{"num_hidden_layers": 10, "hidden_size": 768, "num_attention_heads": 6, "num_key_value_heads": 6, "head_dim": 128, "intermediate_size": 3072, "vocab_size": 16384, "hidden_act": "swiglu", "norm": "rmsnorm", "norm_place": "pre", "norm_eps": 1e-05, "positions": "rope", "rope_theta": 10000.0, "rope_fraction": 0.75, "qk_norm": false, "attn_scale": 0.0884, "bias": "none", "tie_word_embeddings": false, "parallel_block": false, "init": "uniform", "init_std_qkv": 0.0237, "init_std_o": 0.0295, "init_std_up": 0.0339, "init_std_down": 0.0339, "optimizer": "adam_hyperball", "learning_rate": 0.00663, "beta1": 0.9, "weight_decay": 0.0, "lr_head": 0.00364, "max_grad_norm": 0.5, "warmup_steps": 327, "schedule": "wsd", "decay_fraction": 1.0, "decay_shape": "linear", "final_lr_fraction": 0.0, "batch_tokens": [65536, 131072], "max_seq_len": 1024, "doc_mask": true, "train_tokens": 1081000000, "max_steps": 11258, "dataset": "wikipedia_en"}
MLP neurons of a small language model. Each row is named by its layer, matrix (gate and up: input weights) and neuron, and shows model dimensions 80-175. Each number is 128 + 24 x the weight over its row's rms, rounded and kept within 0 to 255. Numbers have three digits each. A neuron's up and down rows have the sign that makes its largest values positive.
A block is one neuron, or neurons of one layer that tend to fire together. After each block is what it responds to, as a language model described it from the Wikipedia text at the highest values.

L5.gate136:122155162136164106150110091106144131091117081141118147155154148174122155124141150120147132096133136109097111098103103119133142092094113153153121129129128082141119132130125118113113161129151129095110118168115101138118164111128154104105080158142131107183105130119173147134115118086147108155
L5.up136:110147121126119142111148109121113132128113128145166132177157117134110093117149128142164151088117139125116078165126135136133157107124113074090096138121107124151145103130116168106152155113142149087106122124141156145134122095145172163099093129124112119134117112174105132079160120107115107117
L5.gate1523:137099110114179153128119153117099120141165119089139094171124127098197127145113132121108100106121128120117131173088105138147079134148100122089146098183125085141123151179135129168120139119125120093137112201105132092137164132147127125121085153114108159187124087099116113122136093111134158154
L5.up1523:140102139147148101156147142116111115102138182153106092114118157121155153099114169108151124144092123113122131096140142151121148148154162085133168166112129104118141116152143153138113181137142109165142133162128157180149117108094134168099104097109093123153110093137154121099123139147102156154
L5.gate2565:150156113180144124126135145109137147116087140150174123149114146131124134123162126159152176135123133136078138102047169139119136173095127153127104137154145120125181169159142143096147157159155124113149132104090106147133127183147106122093137157130116086122164146128171148137113124116088102111
L5.up2565:165175127162156113122115128134122111072127110147125134144146122149139132122123151134149115140137141161073126098124134113153153136078120161140131080158138086127142169145123141084129139163160119117152131114138119119075138135125130169137146100109150094131148106103121130128119108164099110119
L5.gate2937:109161122117170095187121116119128134154146136147120159074159162117095126151137106145133127165095125105112113155105124128145080115145130096101104118153140134123141153110103223143123155082104161109170131160128134131133126135138199111090115103139169130111106109120149127099128104121114114163
L5.up2937:133143134136140147146137132118168139125103092117148074128154139096118132127167177154124073083103154108133139126126165119185125110140104131055114118165073124150117126131092116150078152146159145130156128105090159140139096127095155146151108128091180101070126116139102131161106117128144116159
Responds to: Mid-word name completions. Second word pieces completing proper names, especially the "id" of Ingrid, plus Ol-af, Em-peror, Superm-ar-ine, and weaker table pipes and line breaks.

L5.gate519:129188097116168168119123097111120136100103145135144075129159128127128113082141112117138131125094106127119120140108136130099181124152093109133133105129147120127151109163065173123108155107124154128112111075135126128112135105121120133136137109142104113108168106134118090100141124090109125095
L5.up519:135122123161148077108136073119137121102118147133114104073107100172143141150133097109094169086142134144115149127097148105117126112152146117119106097116123131170103119149164123165116145109147102119146119134126111158106141134081162143146144142141129085158167135151145110135148125133122166107
L5.gate569:098149151133138153102170097103151118100136125143082106144126141103122101130119124162175158141124145144165115116118154170139119119153124130082123120104127120123131110129124150127071101116116162094133105121128117116123114142199091129154100125152161080112107162130116054122131145103120146125
L5.up569:134153113125148148120141141123094084124128120133101102130099166091163104095137057108136118110142136143121129127094106142131107125146110124129106138148118108157136086131103137184101193109151125135107089113126124118142162177170106128092131137111158121096160105116154082138144162127132183151
L5.gate1010:118170131107116094110133114108131158120141126164116096111094117130119133125107124119128142121133128126102115175108120138116123104154134087110108123129109183128112080139095116108141171121139146150130138123130145131143126147129097124164107155112127112184153126122124093112119118155142119116
L5.up1010:113155134144120110145081098117102096108126175117148067102075080129140147101161116119109143122115168099138120146112148126122169159106135109150144129096122139131134115145158102073079139126127116093128121151155145099149108147073144080183154133132123128129135134151133121102115138126134111087
L5.gate1251:141143117136109137147133155119104115115104112101149150185117147156109153116112099139099118139133127125116151133166123132158156159154124107092144096121131074117127135149115112122135104082130112131123135164153134104114149143155124136103140153143113068121137159155127097148139158122086122119
L5.up1251:154140104115126149123146143122114132135114133147137114128139139110124120134106139164089090122120117105123149122149143135136151133163138122143149111129143109130123135158132099126127128084162146132126127140161164154093154165182074138111141155119127099096107139145132123155125147108105140109
Responds to: Name-initial word pieces. Opening fragment of multi-piece proper names, often Polish, Romanian or other foreign, in sports and biography text (Kam-ieński, Ma-łachowski, U-TA Arad), plus table pipes and === heading marks.

L6.gate96:136141120150128111115125080124109149142126159147054110143103132147102127124118159108130131101135147126117087145132141090125122179109157148169054134163106177114156098109118133143124080192184092135111121117105144143164108137104137127154179086121118126139155146104151146141155131121083113088
L6.up96:136125168168117097114114142129157122109136144147087137173117144173098115133088195108139157124143081128130088109112095063145115097111158131115127133152139164105136135114092163139185156150091165091166089141116123142142128133119127097113114123164093135146142113124126096132132126116134138128
L6.gate1191:082077142131149103125095125116139105120155090143087114165118131084090121120113116117139114107134117139102127129123103129157117102182147153092165125109150146070118114096148096073130099161098124095136159118151138130092183136103096139136169102130159129139135064148135108101135149164115146113
L6.up1191:129126122147142130174108120127132138157136152139155163140118157128124110119095119147097102086137125116118129143115079135112106151117067093147135148166108158080131125153123137118134103174160123107159122132142099145169137178110134130175108132131127127139166096136128159092113187186134177174
L6.gate1504:147124165127123154107142119121150111138126107077128102102103126134124120124142119111112138124122106136132113166111149141152138101115132155129138109121162140111074160080123134091166125134103111118121138128139131135121145141110145131081139137155141117151114091132140097127153149114128156187
L6.up1504:109112158117125161162148132126133124122097095085146117116133133134135106115147095106161109094148103141115125157096113154147129117142089140094159076129108090124103149095070127110125156108124115134125160155133133104110150147153154127111128105165146109166096131111095090111151126131108127171
L6.gate2199:101104128125161133147138146109152129127068132126135136138105145154119126116128120120104178153132124118114101130098150132109124139161129118097140101131147130079134136148104115109102101125094126114129149158133136117076168131119094139101107155127138126137116146107161086115111126131104082095
L6.up2199:097147133129111130143113125125161102121126094100083123165097112122109128118124099104163154154168121103160140133089134123102163120132106146137152158121136130155110147167146145105159078112153132093143110120098161127077120138125117134090124126133139135126144157117153095088139119098126121119
Responds to: Capital P name-starts. Word-initial capital P beginning a proper noun, such as Padua, Picts, Paget Rangers or PPP; more weakly, words before dates or names, such as dated to, 1974.

L7.gate2857:162127160121130105128120128100132118109150141140163112137140164131136142101152125083095180131107097094119149158098093136143119088134099136109108186174151148112119176126160107115109128172113120109144089101123114148081120130150091062143175128095161104112141150113091131188153123139110113114
L7.up2857:131167129144142186151156131113121148145106154154157112118126147102107118127129090102160129129130140093126118097080138098118134122099113136139132118141089145153128120136133107141126130118090117178095122133160150156146116099172149096135136103123163109129143116151134116131174133100161077149
Responds to: First-name final pieces. Last word-piece of a person's first name, just before the surname, mostly in tables, cast lists and credits, e.g. Cynth-ia, Thier-ry, Stéph-ane, Matt.

L6.gate250:145128128155176090137170127108139122105136162141106107121097129105129077115110125132136137173172093078176119128158080130145126128150115147109120106094137138120109153164130125165145114097117145125153124108135092116117158120117127156132110118125125141141128117055157104117161143128120134129
L6.up250:122181130142129087103125128123136143131106123126143146114112137138120124129133157117130134129101101134166125098131142118114135123124109128150155093094130103150124110111159119170136134156139095099146121135112133118153094089101099110122119105108108157144172127133146145138117084138162144110
L6.gate445:124119115172157117138076068107168129112096136121117136143041127140125081130126128133113127115134117126181150172111112112147164142095115068130166106150132130136120106135125094127139154103121132154135149127138133065121145149164138164113119124124137130125152150173182134130142105121162139123
L6.up445:147145136165087121162113116118083158090099098123156139116102110082130110149132151141144130101104152157090139166114162129112136133101099117116168151129071115105102162096096174143148137110150135123139166167113126112106162134144146140100115128105190146101102137105116123121094107138135161149
L6.gate653:123124150145126096156142132104089091098152153128093139111083112147158112129105111149121153098117097155173158105153114111116120113113130133192120156151111151103117128138142133120125129115116126135119139093110133148109107151113108102107143089113111106123136139151171137129082098100144153113
L6.up653:114142129196121106128121130128146147139131116134132138110135126126149065094125113085139110161153081151135135169088164141121102101127145171127065122144101138118125132115143115141143141118122139127138133109128138130101085087115155167137085154150119115098112125140122115096147095123095136140
L6.gate1346:125174145106099110153152132128118123120119176115102157117092162114121094124095117131132138128126129142140152131122104107088177104075114108157081160144133119121145105124147144108114157143151143150112161116131123148117170113139161166122149130150157109076136081092108121131151115084134144196
L6.up1346:122114150131093082111143131130194145127116121103134137165092119095154111135100110096090163142124093102111110087124132101155148128113191116172114144095158147128115130119125132130117157131151166160146125134113096112164112064108147087109145116118176110095112173147122094166109145139078203108
Responds to: Table sub-header row start. The pipe opening a table's second header row (Result, Apps, Goals) after empty spanned cells; weaker: "of" in titles like Secretary of State.

L5.gate503:118142097133100143142137134098120131122117116132120179083096137104090105129128085162065090112152122095130117158122141104127114153104157147115119125072132128120130142145143123145094122141119153143088133150105076088130139085129136099070103114149138126148092111119154105092157114165101151106
L5.up503:091138133091154133085113156141139113140129114133151120114150116143067132115147121098110135154085160135084120144138129156136121146105116115131114093127139160125146137167112152132153135139151152092142161156136101154152133168144129138127104167120135163111155061134117153142138148138144123079
L5.gate1000:144108132129120119163134100100130151102152177102113144132114131092129071128126129096126117123173108115155142140113158184131138122104133198153138160128141151123127094179168113151126117097134103089110135142135129159102140102134122171110120130110133133121106142154152134087177146155123118147
L5.up1000:132102143137130127169115125118114061166108124141132134094150091127080128123152164125131103127126143101161151107136090164118125116111111146145122094181161113120100129146075110113079114147119119103120131100150092106097159156083135141095083150124154098113122071151112107127161114129125150138
L5.gate2498:160125111133121135142157129095117157174167142134171112119141140087137126141133124170094160112143123127151126153103149135116162137112127123120145104143140107098107131172103114141118122103129114145149139088146142152088120131142170115159088146096134155126150096119154113075141134123096087137
L5.up2498:119155143105128169138134091104111146135136159121173129146151099112109147114165122164092101077135147148170158137111129145137143140110137117109122103136142099102110113145109120140109158116108126124162100096135136153082114147134137126150094147113151154078099078098134123143135144144106102121
L5.gate2499:156146130159082125077118137101173100111151126180114073142137115122146136123134146126108127112106100091136117115132115138126128088114155159190101102141128125123101098100152132090098091141150134147166124097152132130137150170117106126113138155099138134129117139125119095108115126150143109101
L5.up2499:132108118138082121148086115116148152069150103118156137110120136173130130142118142130116082131108147097177133157103152103138120102151136122142088128102086115104113091126124160124115152131116128160141105125138138136116143156166116112108135100112129119122111132121110157072110120123129095102
Responds to: Table row first cell. First cell of a markdown table row, right after the opening pipe: rank or track numbers like 1, 34, 2002, and header words.

L7.gate980:126164123090153138141134149111121132137095163144146168105098134147139159154130093103142130097144113109109102119072155083137123098145071164141124140127099151156133116123140124093149100114152103124112090142082154102112132093169126082117148095129138099152108149114143083135102160158121133122
L7.up980:122108132173120141152144110117169131114125090066133110149124127105110182181114140116146128130179183133148102135125147122141182084137136177100121126124145126145100141097070172147093128143123114083125135115134106130116125147136141129132129156121114107119155118086136108125164171158110117160
Responds to: Word-initial capital fragments. Single-letter first pieces of split words, mostly capital P or T starting rare names, such as P+ausanias, P+ipkin, T+iltwheel, plus table pipes in list rows.

L6.gate968:156162113082104178154091123090153126153119147093137091190156153135142103140137076104148132154129096120076148131133135098114131161128115122111151094140102146164095181143086119119085108094138122140126111128104158128089128137147142096141119118134191097123171123160150144131161117108173102171
L6.up968:150134115165155172136069129128162110153129150145133118129137134112144125091148130105124151149111137122129112179144129121098062100133110120096181126130126125157094120135077132154102187155096114127118115149117135119110112149154104106110106136124145113107156095144162105148122130129112170108
L6.gate1013:169144122109146118121123124107126100092123118106121078132143179103196157109123112080153156128109123172142087168089121132111126148137116149118146172152117121146145149126129150148139135187095119102129113108117084143064119148126129117119103125149160124167165149134172093139172080157161127109
L6.up1013:137124128127123145146153098124144114106072134136174077156128099127156148127176130128157154130156133117092108137116131115148140166128120126119142143138108148161124169173103105139136097149149094123147128168148141129129110172154133099136148111138161070115127112139112115170108143135110115097
L6.gate1248:127151156152108134140136139118104126116097145090132089130120181133159116126110119099167146126128151118090090126103132106117171128131104149087103121121124091126100208123126145130144131170119124134066143166136081120136168150125137114133143148139131068171132120114167144120176136125109098122
L6.up1248:102153142071187169179142120110157085134108131125141098156119134153144130105161114104168126175136126102140157113127113130180149149116119131097134163138148154106126150114175098149145153077161132147110122130116113131105136141173130141126107108141116111155139116165148104155117171163077111172
L6.gate1839:174128121120096153132117097115109096125092157110153112129129172114143117132155119097142156139158139098111124155136125098103153159079085110090127130138132132126134183120120131133118169131154096126098092131124119169143136141165150095121139098139132066128121136112107108157153106120128118141
L6.up1839:155143114118128109134133149129082119179121128126167103124121139125081117114127096075144138118075123132112105173134101130118125135109109138089164148132141135159109194130146129156133117152131099129120118125143136122083147151173139121191135136146194111118154097146139115157146137145168134132
Responds to: First-name completion. Final piece of a person's given name just before the surname, often in tables and credit lists, e.g. Diet-mar, Gunn-ar, William.